From a checkpoint of a small transformer trained on Wikipedia: 10 heads of 64 (2 for keys and values), biases on query, key and value.
MLP neurons of a small language model. Each row is named by its layer, matrix (down: output weights) and neuron, and shows model dimensions 320-511. Each number is 128 + 32 x the weight over its row's rms, rounded and kept within 0 to 255. Numbers have three digits each. A neuron's up and down rows have the sign that makes its largest values positive.
Before each neuron's rows, "fires before" lists the tokens most often just after its 100 highest values on Wikipedia text that the model never trained on.

fires before: "the ", "-", "his "
L2.down319:140165136128147125158124123092161149181104187117113156129203122077141164164102091060098076096117108105142081137145196135108117159135131186170149079142110173093189137167129155172095147134150152176142111186162106088100150137153104111205075059121100133136127114169132162149090192116160110161113094142079180128136097131103170165150128132167113139099131111137099161075085166139147144076129175104132181127089159103154090126190120118090096189156082166117131112121162104162196162061165196131150156154124121148130140124056132190097132109178181151173103137141172106123145159066159171128

fires before: "| ", "|", "Label"
L2.down576:162112091115103144113184171192118129082188134152111120124118160136067157097150123119187111128128190112047085177123171115112168108139105119156100104175107101094164138142148182109129146122144123074079113161121096088080176143188136143105147130171096129095121150081174087155207134152123122100059126167151153110152098081159159120120183144164147085111158110124175115092120107176125085077092123156082138103120164163106113155066136103158140109137104104168090119146169154125087064113194151050170046120078081098160122147146095150212122114120103102093103144160123139185152118108087162060

fires before: "\n\n", "The ", "=="
L2.down45:153092109109078136100185143082182136122099187154063179125124200124131147128128108114074169134086068114144113150098133130100147152121157183139110105151145136150110128152086098154105109150112148127066120099077157112153101136177181170143119105060145153125146142072186137159111093110087213174190181090109180112134077108098087183121152141152120172090128141086125145126121111120028064106101144114141067118141131138146168156171162148133127120152131133121172115131176149179104120116059103167171118139128155184147129152132115086113086109082140142101128100119178109126109081118145143093

fires before: "a ", "an ", "\n\n", "American "
L2.down616:104108142145116125109105225152123144170098096135092131140146111057101161140145112104112089087165132112148128153112123137100149177100131131106131106135191092117107170170101143109117113119108127118048081153168141118157116146100090119110191087166084112119143124160121149096089117161091136098119140099166102104162128125106089109158164100110076114159201095152138130130148149126113114118129114157137123086112063151130137155130094138153140092107149127133115117123134087091177158170125151119159103136141114155148131139123087083132138165126037134138147112101138154100102103082182180147

fires before: ": ", "(", "code", "of ", "."
L2.down337:128125147109106166171125125160136133155098151155124170090056155112104117164189167123144163108125171152103074104147146135163149144086135115089131119178141131151131142100126052102132132139072112110119115126129104095163153070177156156091166128159092110159232179112105139108139150102175083113110112085139126100131125105132104166130164146129007146117166108124077150129152141116107148180151152143166113204120137147143210167188131156152099150128173120135132138119150061088107064169113130167132096099168144113119116097125102124094122073166132071129149128108144121163138103122146166139

fires before: ", ", ". ", "."
L2.down575:136081118107149159090148078117150167151154133106157079089098130131090098140162138033125163135161209109141206113162147099111058133181123183129133132100152097132084087130149164129127075134084146122137165118168123099094107103194155054152181161124103076127151114151141082101128149151192131112061133125162122158121115201113039136115095109099165130134195151167063126170093131144140057162117073158188179214127130101169084151184116125137142090087076134060094121083081105085091129143120210160071104090129142090120168172146099121110127124121187103134155030128142097124158119092113125145

fires before: "| ", "(", "|", "ot "
L2.down53:082186082127131122185065083172151173121121179102144170139111180101122108132114132109176140127082141096142143093150132089122142119111129151149136045072161079127108100075122109095145147121085151065141084164141084140138131084171086140144137134143146084133130146072122169185135083136094136157076160166159068189118108064154164144143118124146157145157108107130121163154135154115193093180164150095142092107114191172134156113115089151099160152173110123216096099162107129140135129139139107116178101135090130141136116130138106151129078068133107138126093089053101146120095114129161147102

fires before: "| ", "the ", "201", "200"
L2.down604:139126119168109106130099091110134174121132121122118184159093102070129129086151097122139079162122100082108114119134175126119119075161109128182162148173127073095155129108093131109138094150123144103118141084121124113115124153136143117131070104154129091123163126148110097119107086167107144223147123123182145063138107171113094139089160081052076166112133111138137175122094149144146116098102160117146148140081119129057159189134134160099089110135132115180105132093076154094089135143095135174102105159158147170166114090179135132137149115113075151143084088135143130121098111130099177142

fires before: "| ", ": ", "\n", ", ", "of "
L2.down489:141129105061156146114086073100094125099139111149177139170102169127121124067158122099165050143140116162138163154142127133096179189141196143153130129158169172098160103127111127142087133178151140139117088130082158153080150149215136135096109118105136163178130172072086151139123073110083167166190128158080091147121177080094104133115158076124114091090177098128117131121131143125147095121062116141176065136081165104092163157134130086079201046126136080094170110150090144129088141084164102145067151101069139142130101144079070156119105132114182102097138157091139122141125128153115109153

fires before: "States ", "States", "(", "ub"
L2.down351:065104171106132059123099104108191161146111158087141157155174091099152130091107106207178162117165157101159129099141124160105158117142172149075124153189175081079145139119157119157177122124153159126129121124075121186124133107160089108077119068094146116097122087122125074102139177142138160112172111143092170078125107164132119134110137157108140086096094140115106124154106117153082144113115119162148161147143151150099175136130124122125114104062162140142159145123097185099131107086153137129129113151149169154155167158162114181061185135181089159103128185085138142169136120157105088096

fires before: "| ", "the ", "to ", "his ", "|"
L2.down246:176188141122119128110159141126134172134081160111126132150164132125059093179150139168089118117109125101132102075074186125155119159111090167082132105103068118199137128128144169117133125104110188153159109115120125146120091130139035188113109133092071164156149096146098125155111112066137139184149132192071132163132084131116089093132090099101091164230147099144093120141084097106140184072137182084094110180119056139187129156140154116147077107157102115104157130139114107163115122193115180089088115110142185102085136121115143140117166121151167116139086104168136137151115099101120169099

fires before: "0", "5", "3", "2 ", "1", "0 "
L2.down617:095093150126147120162126142130074099044141128077142112148128157158163131096186116116096147092132084146086156154138134079117193089102097089127136198101159164137093109128148139101136143148109117116200067141104075086115138072122104131108190083166133060107161163191120144135164115172161106119075120129024114095073157139093099134195117120199109096168103098073174125181139186107156131113144140106131128146154116144119080157142114042129093123135122155088143138143107161148166090152159100113075094149165144160101139133117135122153182138102108111158096170107192152114127097165158164121

fires before: "1", "2", "0", "0 ", "3", "-"
L2.down260:129104110142152112117130097111156141072081119133131157133169167162110086113165138153182083109172113161051150107104106094098069051140099173108142124136123106076124079147111120124106202123098131135074137157158112112106148174127068111103108137142132151149169143157093107096110133143161140156163152125149168141105100135105102092150066138125091084153091166073174097126108117093132147142063118114180177096124074158073091156130095125045173075108132080095139067161112114144103149098174138111137141138125099125075145070189147115135137098128115144106136118156151122108126141130098155082

fires before: ", ", ": "
L2.down189:146149173073124094154182106055113108146174117121143109103155188166101164172129147097145113136164155141179073183135098152129122114146140110081165125074157142150111063133184110140108077094139103138118086127162108144096131127121102124103126157169119193101113090121122099124102123167152055177158101116151099117154143104116169182109047117107153141138111085070128172193121085140090148153119109069138111075141147155141081138148190128074137086091125075116083165140146144156132155122106129118104144077116234156124109091126179173103101207147105129144118124151187099176133091171201122157